config.yaml
n_layer: 12
d_model: 320
n_head: 5
n_kv_head: 1
head_dim: 64
d_mlp: 832
vocab_size: 18922
activation: "swiglu"
norm: "rmsnorm"
norm_place: "pre"
norm_eps: 1e-06
positions: "rope"
rope_base: 7420.0
rope_fraction: 1.0
qk_norm: false
attn_scale: 0.125
bias: "none"
tie_embeddings: true
parallel_block: false
init: "uniform"
init_std_qkv: 0.0485
init_std_o: 0.0
init_std_up: 0.0485
init_std_down: 0.0
optimizer: "muon"
lr: 0.0145
beta1: 0.93
weight_decay: 0.026
lr_head: 0.00712
warmup_steps: 200
schedule: "wsd"
decay_fraction: 1.0
decay_shape: "linear"
final_lr_fraction: 0.05
batch_tokens: 131072
seq_len: 2048
doc_mask: true
train_tokens: 548700000
steps: 4187
dataset: "wikipedia_en"
MLP neurons of a small language model. Each row is named by its layer, matrix (gate and up: input weights; down: output weights) and neuron, and shows model dimensions 160-255. Each number is 128 + 32 x the weight over its row's rms, rounded and kept within 0 to 255. A neuron's up and down rows have the sign that makes its largest values positive.
After each neuron's rows, "fires on" lists the tokens most often at its 100 highest values on Wikipedia text that the model never trained on. A number after a token or word is its count.

L5.gate66 [ 75 158 117 121 112 126 131 104 177 109 111 146 159  90 167 115 107 152 174 158  52 160 184  63 171 186 140  88 153  94 144 153 155 118 115 104 176 131  84 109  78 143 128 112 106 130 188 138 189 131 136 117 118 146 135 143 161 126 113 198 179 127 130 183 141 134 106 124  90 121 144 123  87 153 113 161  91 158 125  91 140 164 157 161 162 147 100 120  50 148 123 163 176 159  91 166]
L5.up66 [115 188 123 109 122 146 106  74 127 129 115  96 104 154 129 141 157 200 163  56  97 145 135  83 143 161  97 126 178 120 100 134 143 131 111 139 192 173 114  95 125 179 147 139 185 119 193 105 163 101 149 128 144  72 156 142 162 140 128 129 171 102 140 112 148  85 152  68  79 114 150 106 183 112  80 129 133 136 191 141  87  62 151 141 115 142 189 134 123 170 129 178 135 202 137 149]
L5.down66 [106 105 138  97 135 128 117 177  87 113 140  85  61  89 163 115  99 155 122 142 173 140 153 141  93  73 113  96 121 115 160  66 111 128 121 115 126 105 195 121 183 176 150 132 111 104 113 104 111 123 107  80 106 129 124 128 119  72 109  50 157 113 161 154  33 185 153  98 152 151  88 116 124 114 129  52 161 169 103 167 112 117 128 132 170 137 114 159 161 144 160 105 160  99 148 175]
fires on: "." 17, " of" 15, "–" 6, " gave" 6, ":" 6, "," 6

L7.gate771 [123  81 124 161 139  86 161 114 156 132 210 111 156 157 169 138 133 151 159 169 105  99 105 151 124 127 113 169  90  95 128 124 127 119  98  97 172 169 135 125 111 165 107 129 163 128  98 144 142 170 165 149 112 177 134 165 153  81 133 149 150 170 115  60 122 109 114 147 103 123 131  89  97 155  95 177 147 102 108 127  95 198  91  91  78 138 105 184 129  87 171 102  81 112 138 114]
L7.up771 [140 137 113 143 120 113 156 151 128 138 109 138 135 111 128  90 182 155 132 155 164  83  99 150 190 161 140 153 155 156 118 132 145 103 191  94  60 158 142 219 106 147 119 134 132  88  95 112 118 147 139 143 119 197 116 131 130 143 202 143 142 225 149  86 121  94 156 104 121  96 174 137 124 134 126 114 187  64 122 152 140 218 139 146 154 129 163 110 127 164 145 102 119 184 193  92]
L7.down771 [190 170 137 124 117 157  95 124  77 141 183 165 168 142 120  60 161  79 145 133 130  43 125 134  99 194 154 146 156 145 107 168  97 132 113 148 134 141  90 130 123 167 115  84  88 139 128 134 146 164  89 131 152 107  89 160 145 111 168 206  81 152 125  95 136  85 156 107  87  99 124 137 143 136 116 141 153 156 132 138 116 146  98 113  85  99 116 115 136 157 158 107 155 223 115 145]
fires on: "." 31, "_{" 30, " with" 15, " ." 5, "⁄" 4, "," 4

L5.gate587 [ 87  74 154 109 161  94 199 164 116  99 142 169  77 144  98 159 178 171 125 180  87 154  63 157 120 111  76 133 104 176 165  87 111 105 123  78  66 110 116 135 152 133 135 150 197 106 154  74 152  79  63 161 157  75 157 114 163  94 126 148  87 101 113 130 138  96 108 107  92  71  87 114 180 130 113 136 138 154 107 100 136 189 112 113 142 180  13 174 173  83 190 117 113 135 138 163]
L5.up587 [109 132 109  96  89 172 132 159 122 167 134 136  97 134  63 116 153  83 161  81 139 106  45 101 177 104 120 100 206 150 105 132  79 147 137 121  76 185 143 116 157 116  72  85 138 127 106  70 109 187 188 128  99 132 155 101 111 170 105 208 141 102 162 124 103 103 141 192 109 162 105 143 152 181 149 119  83  84  92  69 116 154 138 165 175 102 115 127  99 153 124 111 181 114 150 112]
L5.down587 [131 101  95 132 152 143  79 135  78 140 188  98 168  97 207 101 101 110 182 132 125 116 100 119 145 114 107 119 176 180 130  95  92 166 111 119 147 149 153 135 118 112 131  78 128 126  33 134 119 153 195 100 137 178  97 131 106 151  89 135 124  86 120 128 179 111 164 107 122 205 166  84 141 159  88 132 113 126 125 150  98 141  96 105 112 152 114 159 110 137 145 151 194 100 135  93]
fires on: " |" 24, " The" 17, " No" 8, " Division" 4, "100" 4, ":" 4

L2.gate75 [139 124 149  82  94 100 212 111 106 158 135 149 139 145 102 177 122 109 129 128 151 142 175 172 143 105 180 133 115  89 144 102 113 115 146 106 175 110  65 100 117 114 121 144  63 120 105  80 106 149  86 177 139 111 150 131  92 122 165 157 135 122 126 115 143 120 125  94 133  30 156 182 111  97 105 133 152 165 142 191  83  86 180 141  93 141 130 150 154 135  61 106 188 158  77 133]
L2.up75 [110 184 148 129 148 130 115 132 101  92 115 132 128  68 156 164 168 106  84 146 107 133 139 164 131 144 153 112  98 149 158  91 168 128 138 145 122  65  54 117  95  98  83  96 109 134 129 151 207 165  90 177 115 103  48 123  98 113 149 108 102 114 142 138  90 103 169  66 107  92  81 173 149 156  92 134 105 191 144 115 148 102 140 162 168  88 168 151 131 140  45 106  96 138 128  62]
L2.down75 [ 98 116  76 158  94 184 136 131 135 132 124 111 148 131  58  93  99 109  81 142 162 103 119  80 152 101 211 151  89 113 141 130 148 179 145 115 168 134 108  84 152 155  92 115 128 144 116 147  76  83 130  86 102 133 151 129  85 175 183 143 121 108 122 125 130 131  91  96 151 170 140  95 187 118 131 115 132 158  85 160 142 186 151 130 165 116 120 121 148 116 146 112 143 160 180 172]
fires on: "." 20, "ent" 12, "'" 8, "re" 6, "or" 5

L5.gate477 [108  67 108 159 151 101  87  82 153 139 133 133 123 157 100 119 143 136 103 176 128 117 156 114 132 136 100 190  56 137 114 147 116 106 114  52 142 127 158 175 135  65 129 162 114 166  63 125 150 164 145  86 132  99 109 189  78 130 113 126  95 100 155 136 117 102  98 130 142 167 116 119 121 160 180  73  92 105 157  95 107 162 103 121 142  90 177 132 113 123 125  90 164 103 133 125]
L5.up477 [132 127 162 101 184 119 113  95 158 154 195 129 150 140  95 132 156 132 116 123 128 116 142 117 176 121 192 156  78 111 105 145 199 169 123 112 106 138  78 161 144 167 162 154 146 164 115 123 184 133 139 205 181 123 147 147  46 118 133  72 118 122 118 172 145 126  75 154 161 147 100  72 109 152 157  88 120  96 157 188 117  97  85  98 190 105 138 115 133 125 112 100  91 103 145  66]
L5.down477 [151 132 180  85 170 156  72 119  81  54  86 139 117  91 125 101 142 168 104 157 107 134 115 114 117 130 173 133  98 164 163  94  91 158 133 132 155 179  92  99 113 149 130 129 148 162  63 132 115 134 139 229 100 108 101 193 110 108 129  43  88 169  76  91 139 134  74 141  88 114 113 149 120 128 122  85 116 107 160 130 118 132 115 130 158  76 110 111 139 111 136 120 130 105 133 119]
fires on: " of" 25, " before" 19, " during" 18, " for" 7

L9.gate286 [114 171 141 109  92 115 121 110 140 168 147 121 156 138 169 175 174 153 155  82 146 105 140 144 157  92 119 137 142 136 164 150 104  90 130 127 130  81 128 114 131 227 120  72  89 135 180 140 161 113 107 107 135 112 108 111 174 135  73  58 188 165 125 112 109 124 110 107 159  81 120 115 166 166 116 106 109 138 199  93 114  95 103 167 107 158 138 157 129 101  85 120 113 102  89  98]
L9.up286 [ 94 119 142 155 142 122 103 110  99 116  78 134 141 135 179 115 146 165 123 112 123  95 185 108 145 154 120 194  95 130  82  92 137 140  96 157 103 217 122  94 137 135  86 122 171  97 155 122  81 154 104 116 141 125 117  64  97 102 118 164 114 160  71 154 113 112 227 140  91 136 148  96 120 149  90  63 123  96 148 165 108 110 158 132 134 120 121  96  75 142 166 179 154 115  70 110]
L9.down286 [ 61 119 181  94 140 126 144 126 164  78  90 118 142 147 157 104 175 125  87 131 117 192 131 148  50 131  58 124  72 151  83  97 105 106 117 126 104 153 133 132 129  97 131 126 157 132 128 135 125 194 157 120  85 106  81 101 148 200  86 138 101 153 189 132 142  94 138 158 115  84 168 103 234  87 122 156 124 135  96 169 118 126 126 147 110 128 141 161 153 122 136  68 154  94 116 125]
fires on: "\"" 94

L7.gate545 [102 115 120 142 159 170 158 112 152  56 136 124 112 119 118 138 131 176 124 109 151  55 158 151 121 132 100 156 120 110 133 121 141 104 142  85  74  93 104  51  43  98 146 121 155 107 205  97 118  76  93 141 152 113 166  87  74 133  72 158 152  79 114 189 174 152 116 126 186  56 168 169 125 156 102  90 135 151 108  99 125 162 103 168 123 103 116 161 110 128 119 126 169 135 190 149]
L7.up545 [123 156 131  75 119  65 108 135  95 186 144 128 137 135  92 137  57 106 136 109 109 111  98 127 160  93 173 127 132 151 157  64 193 127 113  60 162 124 163 123 175 170 101  75 141 207 129  81 117 126 151 127  70 103 108  80 115 124 186 128 114 130 159  69 138 133 146  80  75 115 100 110 120 107 188 132 105 134 126 124 170  80 164 185 149 137 150 116  97 114  98 154 148 133 121 199]
L7.down545 [114 122 136  90 130 164  52 176 128 123 150 122 183 118 108 173  58  73 119  89 109 117 133 137 112 116 120 151 176 136 160 100  99 169 104  71 141 170 116 116 171 143 125 166  94  88 134  75 109  45 149 103 160 133 132 146  79 101 178 185  90  75 136 127 102 111  88 154  97 166  76 163 137  87 153 127 128 113  72  94 110 162 147 117 120 143 162  97  96 117  97 123 130  77 154 167]
fires on: ";" 33, "\";" 13, ":" 12, " of" 9, " |" 7, " /" 6

L5.gate386 [ 97  72 124 195 168  93  78 114 180 184  51 169 125 138 128 118 109 150  61 187 128 128 173 133 156 144 139  96 113  94 120 153 152  91 137  86 141  97 135 133 103 118 111 170 110  58 103 134 155 155 154 119 106  79 123  72 132 107 141 118 164 102 118 122 194 115 112 145  67 179 179 114 110 157 161 100 152 159 116 104 157 112 148 102 131 139 159 127 107 131 162  88 121 126 160 112]
L5.up386 [ 68 152 148 103 100  97 140 150 131 151 109  51 137 103 137 135  89  62 130  88 169 108 155 119 137 168  79 128 213  85  72 148  77 126 150 115 104 144 113 216  88 104 131 114 100 118 122 106 153 178 133 127 131 141  75 135  78 156 150 100 122 105  40  84 135  79 219 160 136 101 124 178  92 147 182 224 138  91  99 122 142 137 107  82 150  95 163 122  87  84  82  98 108 187 130 151]
L5.down386 [126 166  81 129 135 123  95 137  96 147 110 129 121 116 114  73 131 171 165 174 143 136 116  95 105 120 152 116 211 155 124 136 164 107 105 137  79 164 105 202 122 146 125 154 106 115 147 149 109 148 104 114 134 150 106 172 100 121 139 121 118 157 145 132  72 135 181 113 150 144  98 177 134 163 127 136 139 125  85 199 166 139 124 145  82 166 125 129 102  88  81 124 111  80 175 188]
fires on: "." 25, "," 18, ")" 10, ";" 7, " (" 5

L5.gate405 [170 101 117  79 122 110 154 156 113 135 131 162 179 127 139 151 138 127  96  86 113  98  74 146 131 139 119 199 115 137 171 161 153  87 106 134 134  98 181 117 119  88 112 153 107 107 112  72 115 187 152  95 173 110 113 111  77  93 155  63 163 166  82  80 148 116 103 148 120 113  86 151 168 163 159 114 175 111 195 181  98 139 131 143 122 167 163 160 169 133  86  63 163  92 180 182]
L5.up405 [139 148 128  71 160 112 118 146 137 149  99 156 125 152 139 136 151 155  92  83 141 117 122 142  98 116 135 174 106 112 122 226 136  56 111 115 147 185 143 155 120 130  76 158  80 110 127  86 113 185  87 106 146  81 106 136  88 103 107 115 135 160  95  95 119  93  94 117 143 108 132 150 156  96  79  77 133  71 127 171 134 103 201 159 102 188 157  95 159 152  98  99 112 149 175 173]
L5.down405 [103 156 127 113 121 100 106 160 115 106 154 161 131 120 117 115 122 142 108 151 102 193 137  76  41 177 133 180 119  88 131 192 121  94 148 114  88 106 147  90 130 149 108 173  96  96 134 119 107 120 136 154 145 156 104 130  80 135 131 119 123 149 125 137 170 146 137 192 175  82 130  91 134  93 159 112 113 132 116 163 166 153  98  88 157 191 169 124 190 103 102 125 103 125 114  96]
fires on: ".\n\n" 36, "." 29, ";" 11, " |\n\n" 8, ".\n" 5

L7.gate158 [104 154 134  73 112 172 117 128 158 141 103  79 164  85 140 104  84 178 108 147 129 146  80 101 153 150 123 115 204 175 114 140 107 138 108 171  87 157  91 101 219 123  97  98 122 134 137 186  91 208 150 136 137 138 104 100 158 197 122  68 137  71 174 114 154 176 107  86 116 129  94  69 113 106 161 103 117 116 146 183 138 186 154  98 121 137  75 163 163  78 115 144 155 127 139 184]
L7.up158 [ 86 140 183  97 144 166 136  96 140 171 160 187  96 113 119 104  71 166 114 152 111 114 146 130 137 143 156 106 164 106 110 108 112 129 177 110 116 175 115 132 192  84 209  96 184 109 158 115 147 100 174 142  97 137  88 105 156 174  96 147  89  95 132 129 140 167 130  25 126 124  69  93 146 122 136 123  99 124  96 153  99 130 169  64 136 212 164 104 161 129 149 132 115 139 169 132]
L7.down158 [131 157 132 113 116  81 125 100  95  63  67  82  52 149 120 118 138  93 150 121 170 100  96 105  70 170 142 118 104 177 146  76  51 122 175 124 177 103 111  91 104 132 167  38 176 120  77 116 124 144 140  81  90 149 124  95 111  80 128 113 166 166  55 114 136 103 143 151 119 118 141 132 107 125  95 127 154 101 129 138 151 153 136 147 131 140  79 135 101 116 124 175 124 118 114 154]
fires on: " such" 21, " known" 17, " to" 14, " and" 5

L3.gate551 [162 179 151 124 114 136 101 104 121 200 141 118 152 125 114 114 156 152 152 133 131  99 112 184  79 103 123 127 133 177 148 102 154 143 172 162 105 103 103 154 165 128  50 171 130  84  98  97 138 189 117 123 125 144 135 111  72 111  75 121 125 139 124 158 165 152 142 112  77 108 146 122 103 118 142 147 115 100 147 149 149  70 114 115 126 129 129  98 132 103 100 185 143  48 117 138]
L3.up551 [163 148 126  60  56 101 170 109 163 136 141 134 130 118 113 136 101  92  59 118 133 126 178 134 114 168 141  93 192 121 120 128 139  99 119 102 179 114  99  99 105  92  72 227 103  95 159 146 106 146 145 113  94 125  72 139 227 108 139 159 137 130 153 135 151 168 100 136 103 106 115 145 107 106  93  90  95 166 149 190 102 114 144 165 126  97 162 115 140 111 150 155 123  68 127 178]
L3.down551 [ 95 126 173 158  86 146 213 131 203  99 119 156 137 158 135 112 136  96 143 149 150 141 121 198 152 120 148 129 149 136 162 160 148 172 105  79 154 155 152  71 143 142 119 144 158 158 166  71 125 114 127 154 110 167 150 128  98 121  90 159 128 179 189 190 110 138 148  98 152 154  88 120 162 104 106 113 164  84 157 122 113 137 137 104 111 130 178 129 127 154 146 126 125 149 125 157]
fires on: "==\n" 29, " ==\n" 20, ".\n\n" 9, "===\n" 7, ":\n\n" 4

L2.gate698 [ 57  86 133 106 158 154 132  92 183  79 174 141 115 141 117 146 113 102 120  75 150 157  86 126  76 149 102 126 118  68  85 145 111 139 156 151 139 131 142 125 134 109 114 149 178 148 138 145 109 129 100 107 110 167 122 153 119 138 132  53 126  57 148 174 133 124 113 177 111 117 158  72 132  85  87 113 121 170 122 127 124 114 118  89 106 139 112  97 126 193 171 132 148 136 183 200]
L2.up698 [127 136  67 113 105 107 118 150  64 114  72 113  98  95 151 152 112 100 167 186 160  91  59 166 136 137 164 115 128 135 129  74 123  56 171 118 168 195 131 124 156 133 190 106 125 135  95  81 120 121 123 179  73 120 139 118  93 109 131 173 106 133 117 116 120 110 102 154 101 146  89 157 106  93 112  89  95  87 157 133  57 110 152 209 129  92 166 193  95 116 119 119 147 131 127 115]
L2.down698 [ 92 158 105 172 135 169  99  85 117  86 192 161 158  78 175 101 165 106 100 107 120 172 119 139 160  52  97 129  93 118 141 133 109  91  54  79 114 150 125 181 160  92 101 156 119 131 128 138 172 122 121 140 201 106  96 141 207  98 106 140 112 150  88  81  80 173 128 156 159 150  98 105 178  95  83 132 150  88  96 148  95 124  91 150  93 129 111 129 101 113 128 152 116 175 109 130]
fires on: " family" 26, " /" 11, " Team" 9, " |" 6, ":" 5, " Apps" 5

L2.gate448 [ 70  88  81 163 163 135 200  89 179 180 145  94 124 108  94 114  85 176 130 124  87 107 132  94 124 213 100 185 128 117 119 172  76 115 132 130 166 113 128 140 127 108 155  81 160 110  99  88 119 133 120 208 165 101  79  53 125 151 150 156 105 162  99 125 117 123 123 108 138  99 107 148 155 114 145 161 155 140 119 147 103  71 124 138  79 151  57 116 123  97 124 158  91  93 120 161]
L2.up448 [ 64 171 143 151 123 127 125 123 147 154 150  79 196 152 163 111  93 125  97 142 127 118 100 154 107 150 155 148  78 143 154 145 134 146  46 138  72 127  90 118 148 127  74 127 169 107 130 147 120 147 148 107 155 109 122 142 169 130 156  56  98 106 104 149 166  82 179  59 107 101  53  72  96  85  97 175 125 165 122 146 144 121 152  98 146  99 164 127 144 133 142 142 109  94 121  91]
L2.down448 [120 157 150 148 120 140 124 192 122 115 199  92 105 134 168 159 129 144 135 140 110 125 111 129 144 153 125 141  60 168 141 112 162 188 166  85  90 136 117 155  96 142 151 152  69 122 137 124  90 140 151  91 149  81 169 146 166 134 173 180 140 100 152 159 119 142 134 197 161 105  84 124 116 132 161 112 115  97 128 153 118 103 118 138 117 179 134  67 120  98 148 127 124 165 171 141]
fires on: "." 70

L2.gate331 [167 171 141  95  88 143 178  93  69  93  85 120 125 118 130  96 129 124 127  68  88 117 137 135 113 126 115 100 134 177 156 127 144 170 109 137 134 127 140 157 127 171  70 109 104 127  67 102  74 164  90 143 124 147 113 169  97 133 142 179 170 131 149 164 125 118 146  92 118 100 151 210 153  99 154 102 165 103 113 175 103 156 174 176  77 156 171 188 122 119 128  83 134 178  83 140]
L2.up331 [178 107 130  49 153 138 157 174 117 144 106 145  91 149  62 128 167  83  78 102 136 129 135 128  35 145 130 140 157 147  96 158 125 124 158 120 127 133 124 136 157 137 125  93  69 134 128  89 184 113 109 134 135  77 106 156 125  73 107 132 127 133 109 143 107  81 127 117  93  79 188 181  77 137 149 116  36  83 126 177 126 154 121 246 136  79 171 153 137 128 140 143 115  98 162 207]
L2.down331 [129  84 148  98 109 131 148 176  87 101  77 207 114 153 119  94  89 114 163  93  62 185 187 144  84 158 115 111 122  92 138 132  56  67 105 175  46  60  90  97 161 129 176 150 138 142 144 111  81 187 154  96 128 179  77 104 158 179 111  70 149 100 126 126 103  93 121 125 139 182  98 153  86 107 140 105  98 168 190 139 103 148 117 100 111 130  93 157 157 125 154 167 141 104 105 151]
fires on: ".\n\n" 60, "==" 26, ".\"\n\n" 4

L7.gate315 [109  90  88 130 153 151 158 123 187 128 118  98 162 123 116  88  71 158 106  83  64 130 127 107 134 126 120 108 154 159 137  80 104  95  96 161 172  83  85 131 140 144 158 115 122 147 109 160  99 143 158 106  92 157 159 126 124 130 174  89 146  78 158 122 126  90 131 189 115 170 134 125  98 170  93  97 121 123 124 142 116 132 149 128 136 158 124 112 102 171 158  91 134  94  53 160]
L7.up315 [110 115 119 128 136 128 110  93 131 145 161 151 131 156 107 114 114 140 120 182 181 143  96 101 123 142 156 145 151 162 146 152  37 110 104 152  88 134  97 129 147  79 154 116 120 135 125 110  98 158 184 178 164 115 115  95 151  96 156 115  92 138 131  96 170 135 190  74 113 130  83 135  99 144 106  91  81  99 174 134 117 102 131 113 129 123 166 127  95  80  78  38 184 171 124 110]
L7.down315 [ 71 161 128 140 123 133 108  73 139 105 146 107  67 139 110 144 144 126 185 140 145 129 151  93 136 120 152 160 108 126 144 155 122  66  95 117 118  91 132 171 104 123 141 154  73 163  98 172 116  87 125 187 113 151 159  85 128 137 161 133  85 137 160 132 174 175 124  99 175 116 144  75 136  77 153 183 157  71  98  90 142 130  78  74  80  87  87 140 167  88 109 156 161  90 131 143]
fires on: " and" 45, "–" 16, " or" 7, " –" 5, "born" 4, " to" 4

L7.gate216 [146  99 146 103 118 138 145  46 167  75 207 147 169 199 156 153 103 154 146 182 175  96 185  93 149 126 158 160 109  87 145 103 180 127 117  56 177 111  98 110 208 153 112 147 127 165 165 123 138 140 144 115 155 140 142 135 139 100 103  90 146 115 120 128 141 155 126 136 125  63  97 124 167 175 106  96 131 141 163 140 114 118 219 119 102 134  98 137 110 107 100 166 157 172 118  96]
L7.up216 [130 107 105 124 195 119 108 103 112 181 126  93 178 187 134 143 100 113 128  43 133 117 152 120 113 147 132 227 157 121 160  91 118 165 109 150 201  92 151  94 153 111 110 159 116 112 185 127 163 139 161 134 146 117 145 139  78  88 133 126  96 105 135 141 147 118 184 151 168 163  83 164 142 161  59 137 105 112  98 119  93 125 219 193 104 104 110 138 174  67 144  92 123 127  69 163]
L7.down216 [121 136 181 117 108 105 108  55  70 135 120 147 148 181 152 113 150 104 121  89  98 131 115 113 112 115 117 124 127  73 142 121 127 157 172 121 165 136 166 145 153  94 132 185 118 128 129 127 110  69 173  71 108 137  50 120  88 127 140 107 140 113  93  80  84  98 121 135 158 112 146 168 160 137 173 116 123 121 176 125 166 135 178 118 126 150 169 129 128  81  93 100 116 167 136 172]
fires on: "\"" 41, ")" 38, "in" 6

L3.gate582 [ 99 175 141  95 119  82 114 159 119 111  60 156 131  80 133 156 163 113  87 154 104 149 149  64 112  96 101  97 111 174  98 143 102  78 112 113 126 137 137 109  34  95  87 105 107  75 100  95 175 154 107 155 106 115 120  82 110 126 189 105 159  71 117 114 165  82 152 192  92 142 138 128 127 158 144 152 103 170 141 137  89 183 132 146 153 163 124 163 122 141 101 111 158 123 124 177]
L3.up582 [127 175 169  57  95 127  96 179  97  97  73 206 123 100 121 144 163 112 118  73 193 135 123  83 126 121  84  71  90 134 150 113 164 112  88  48 142 161 114 132  69  97 152  85 163 110 158  88 198  92 105 142 177 134 124 170 129  89 139  94 138 115 132 129 144  86 149 133 141  81 139 112 125  92 119 124  85 161  87 106 131 184 187 177 116 162 117  81  80 107 130 189 171 131 103 112]
L3.down582 [147 174 191 114 111 121  97 117 146 108  74 139 131 138 153 111 134 117 171 134 140 166 140 149 184  93 109  95 160 114 184 164 136 149 120  78 146 107 152 140 146 124 162 200 167 106 172 122 141 130 141  96 128 186 130 133 150 125 102  77 130 133 100 167 139  72 148 185 143  65 129 148 115 122 116 128 137 112 127 159 158 117 166 169 131 141 135  74 131 157  58  59 117 129 122 121]
fires on: " of" 37, "\n\n" 8, " degree" 6, " |\n\n" 5, " (" 4, "." 4

L7.gate153 [ 83  76 114  65  93  78  84 127 122  71 147  99 153 167 117 106 219 121 163 136 100  96 179 189 145 143  89 147 168 150 133 144 122 101 120 129 135 144 120 115 158 129  88 143 110  89  96 148 147 166 115 155 152 122 117 131 153 123  57 113 123 154 124 124 207 109 136 162  88  91 151 132 164 184 149  66 143 141 135  92 100 129  78 121 146 126 121 114  85  62 118 103 112 133  84  67]
L7.up153 [149 173 124 151 111 112 141 126 100 114 100  90 137 120 115 135 134  93 170 124 133  78 105 106 113 160 155 122 148 106  93 171 146  88 165 107 140 137 110 131 102 113 122 110 111 154 171 164 152 153 143 130  96 142  95 142 147 136 121 182 137 136  88  59 155  94 191 131 138 169 158 158  85 165 115  93 130 140 138 138 189 125 200 147 107 155 197 134 120 152  86  83 156 146 170  82]
L7.down153 [ 96 116 110  95 136 147 107 139 137 123 111 162 125 103 155 130 156 118 129 162 112 163 130 114 127 206 127 180 118  84 132 105 144 118 136  97 118 155  79  97 141 116 144 133 101 111 129 144 147  57 127 193 107  90 144 137 180 137 116 119 150 111 119 123  92 121 140 123  94 111 116  93  83 132 143 111 127 161  75 142 153  76 145 158  92 129  97  96 145 152 144 143  92  98 128 178]
fires on: "." 72, " first" 9, " as" 6

L7.gate457 [178 173  60 132 116 159 101 130 122 120 106 103 106 165 122  98 138 140 113  37 190  86  89  81 122 142 165  88 113  93 110 138 104 128 112  86 169 138 218 159  33 107 138 113 106 154 183 144 128 149 134 159  95 139 105 120 143 103 147 100  96 143 104 163  93 157 147 135 133 181  98 129 123 145  97 171 128  94  84 110  93 120  78 103 177  69 121 100 107 127  91  70 161 176 101  66]
L7.up457 [109  98 111  98 189 181  97 149 116 119 202 151 141 110 143 111 145  63 108  86 193 198 156  86 125 191 177 157 130 154  98 108 162 110 128 143 120 135 117 118 135 113 186 120 162 157 113 129 112 130 162  99 149  76 189 105 125  95 166 132 111 149  66 136 135 145 118 141 189 124 102  77  91 156  58 159 122 174 154 131 125  83 105 114  61 168 108 134  92 113 103  87 138 173  80 149]
L7.down457 [196  54 170 105 156  83 115  81 161 148 118 164  80 134  98 121 133 150 137 170 107 143 153  54 126 128  89  61 126 162 143 126 139 140 136 131  99 140  52  68 173 116 123 156 102 159  85  94  92 158 105 116 155 181 166 184 142 136 113 113 162 157 111 148 181 102 179 181 135  68  79 124 161  83 132  61 105  87 162 122  89 113 113 154 105 135 157 120  84 118  96 132 140  85 107 109]
fires on: " " 17, "9" 15, "6" 14, "4" 12, "5" 11, "2" 7

L7.gate433 [105  70  77  63  67  81 151 151 122  65 147  71 180 148 181  78 117  97 126 117 129 135 160 108 136 165 101 195  41 144 132 132 193 129 176  87 139 133 171 146 131 113 145 128 121 165 139  99 154  80 121 143  76 142 146 103 169  83 124 152  92 155 150 200 107 127 141 121 139 115 128 169  43 168 103 111 134 112 115 130 128 122  67 103 132 120 115 118 159 135 119 117 144 157  97  79]
L7.up433 [117 212 101 101 148  67 115  85  96 200  90 133  92 108 116  79 132 140 107 125 117 119 133 117  88 136  80 119  77  95 132 131 150 172  81 109 166 126 164 108 104 139 193  93  96 143  98 107 103 129 147  68  97 136 169  85  89 119 120 151 134 131 137 117 149 130 169  66 140 161 161 190 117 116 139 134 194  91 150 147 162 102 193 119 138 153 110 108  39 104 107 169 186 149 139  80]
L7.down433 [ 98 167 127 125 136 147  91 170 138 112 146 126 129 102  58  97 125 172 136  88 187 119 116  74 134 121 161  93 128  99 166 157 127  97 107 125 125 118  92  68 100 185  54 199 114  76 176 187  97  91 164 128 109  80  77 146 184  88 131  92 129 107 149 156  75 147 140 164 107 146 149  84 149 128 100  80 190 158 111 136 105 177 116 180 155 132  96 192 158 141 112 131 188  88 106 143]
fires on: " of" 34, " a" 13, ":" 8, " the" 7, " on" 4

L9.gate324 [132  61 118 157 143 150 124  80 114 129  87 117 120 157  82 148 227 145 148 110  75 131 137 109 178 123 129 112 160 143 128 109  92 158 204  99 149 145 104 142 134 162 145 162 159 137 155  78 118 147 127 159 119  68 161  96 119 125 136 119 147 128 126 133 103 146 186 107 144 122 132 117 128  92 160  95 182  99 165 126 175 187 120 111 136  75 135  66 123 103 125 151 131 194 164  93]
L9.up324 [158 133 150 134 116 114 107 106 147 162 111 164 161 114 134 184  71  86 129 145 119 152 139 119 175 147 143 196 121 118  97 141 107 109 136  78  81 152 133 126 137 123 142  93 128  57 122 102 122 109 129  93 124 102 135 178 144 120 131 134 139 130 122 146 138 152 164  94 136 156 127 125 123 190 132 123 171  77 158 127 159  75 152 159 161 117 166 173 157  89 145 136 117  97 133 156]
L9.down324 [109 152 163 145 109 122 130 149 133  85  86 151 121  65 109 105  90  99 126 150 173 130 172 140 172 176 109 113 116 114  67 151 116 123 134 111 114 122  79 158 162 101 113 110 135 160 124 181 130 100 164 101 110 136 177 176 136  82 177 147 153 130 131 140 100 127 124  94 114  58 126 120  92  84 152  95 134 137 189 129 166 128 116 155 112 140 106 144  94 185  86  74 145 144 165 137]
fires on: " in" 55, " of" 15, " how" 7, " to" 4, " for" 4

L2.gate768 [153 160 131 121  78 103 156 199 130 140 157 160  85 165 125 116 156 136 128 107  69 139 153 116 139 169 162 110 101 114 107 107  90  72 120 143 165  73 124 141  82 156 125 101 100 103 130 194  71 161 139  99  78 141  83 115 191  95  98 131 170 141 121 136 123 134  91 140 197 136 140 163 131 171 113 107 154 149 153  98 130 119  69 118 119 167 112 154 114  84 158 141 158 170 153  49]
L2.up768 [120 160 150 120 150 148 135  94 103 162 108 118 186 145 134 188 175 150  91  77 148 123 131 136 114  82 117 114  72 153 154 147 114  52 143 175 164 119 144 139 115 100 173 122 119 137 120 179  91 100 131  98 170  87  85 164 124 128  79 152  99 109 120 175 187  84 136 124 162 114 132 156 121 166 124  91 158 114 139  87 140 117 160 140  95 185 128 187 119 116 140 121  86 149  88 168]
L2.down768 [166 150  78 161 157 151 122 119  97 163 104 166  86 130  92 129  50 139 116 126 131 138 158 179 144 152 197 139 172 142 118 156 151 136 135  97  62 124 148  79 126 125 123 142 164  90 162 124  88 131  94  94 186 111 143 122 120 133 118 140 183 136 117 155 151 194 185 177 179  84  51  83 111  68  92 144 132  67 164  92 138 105 222 123 163 120 140 135 170 145 153 124  91 116 107 187]
fires on: "5" 45, "ore" 12, " point" 5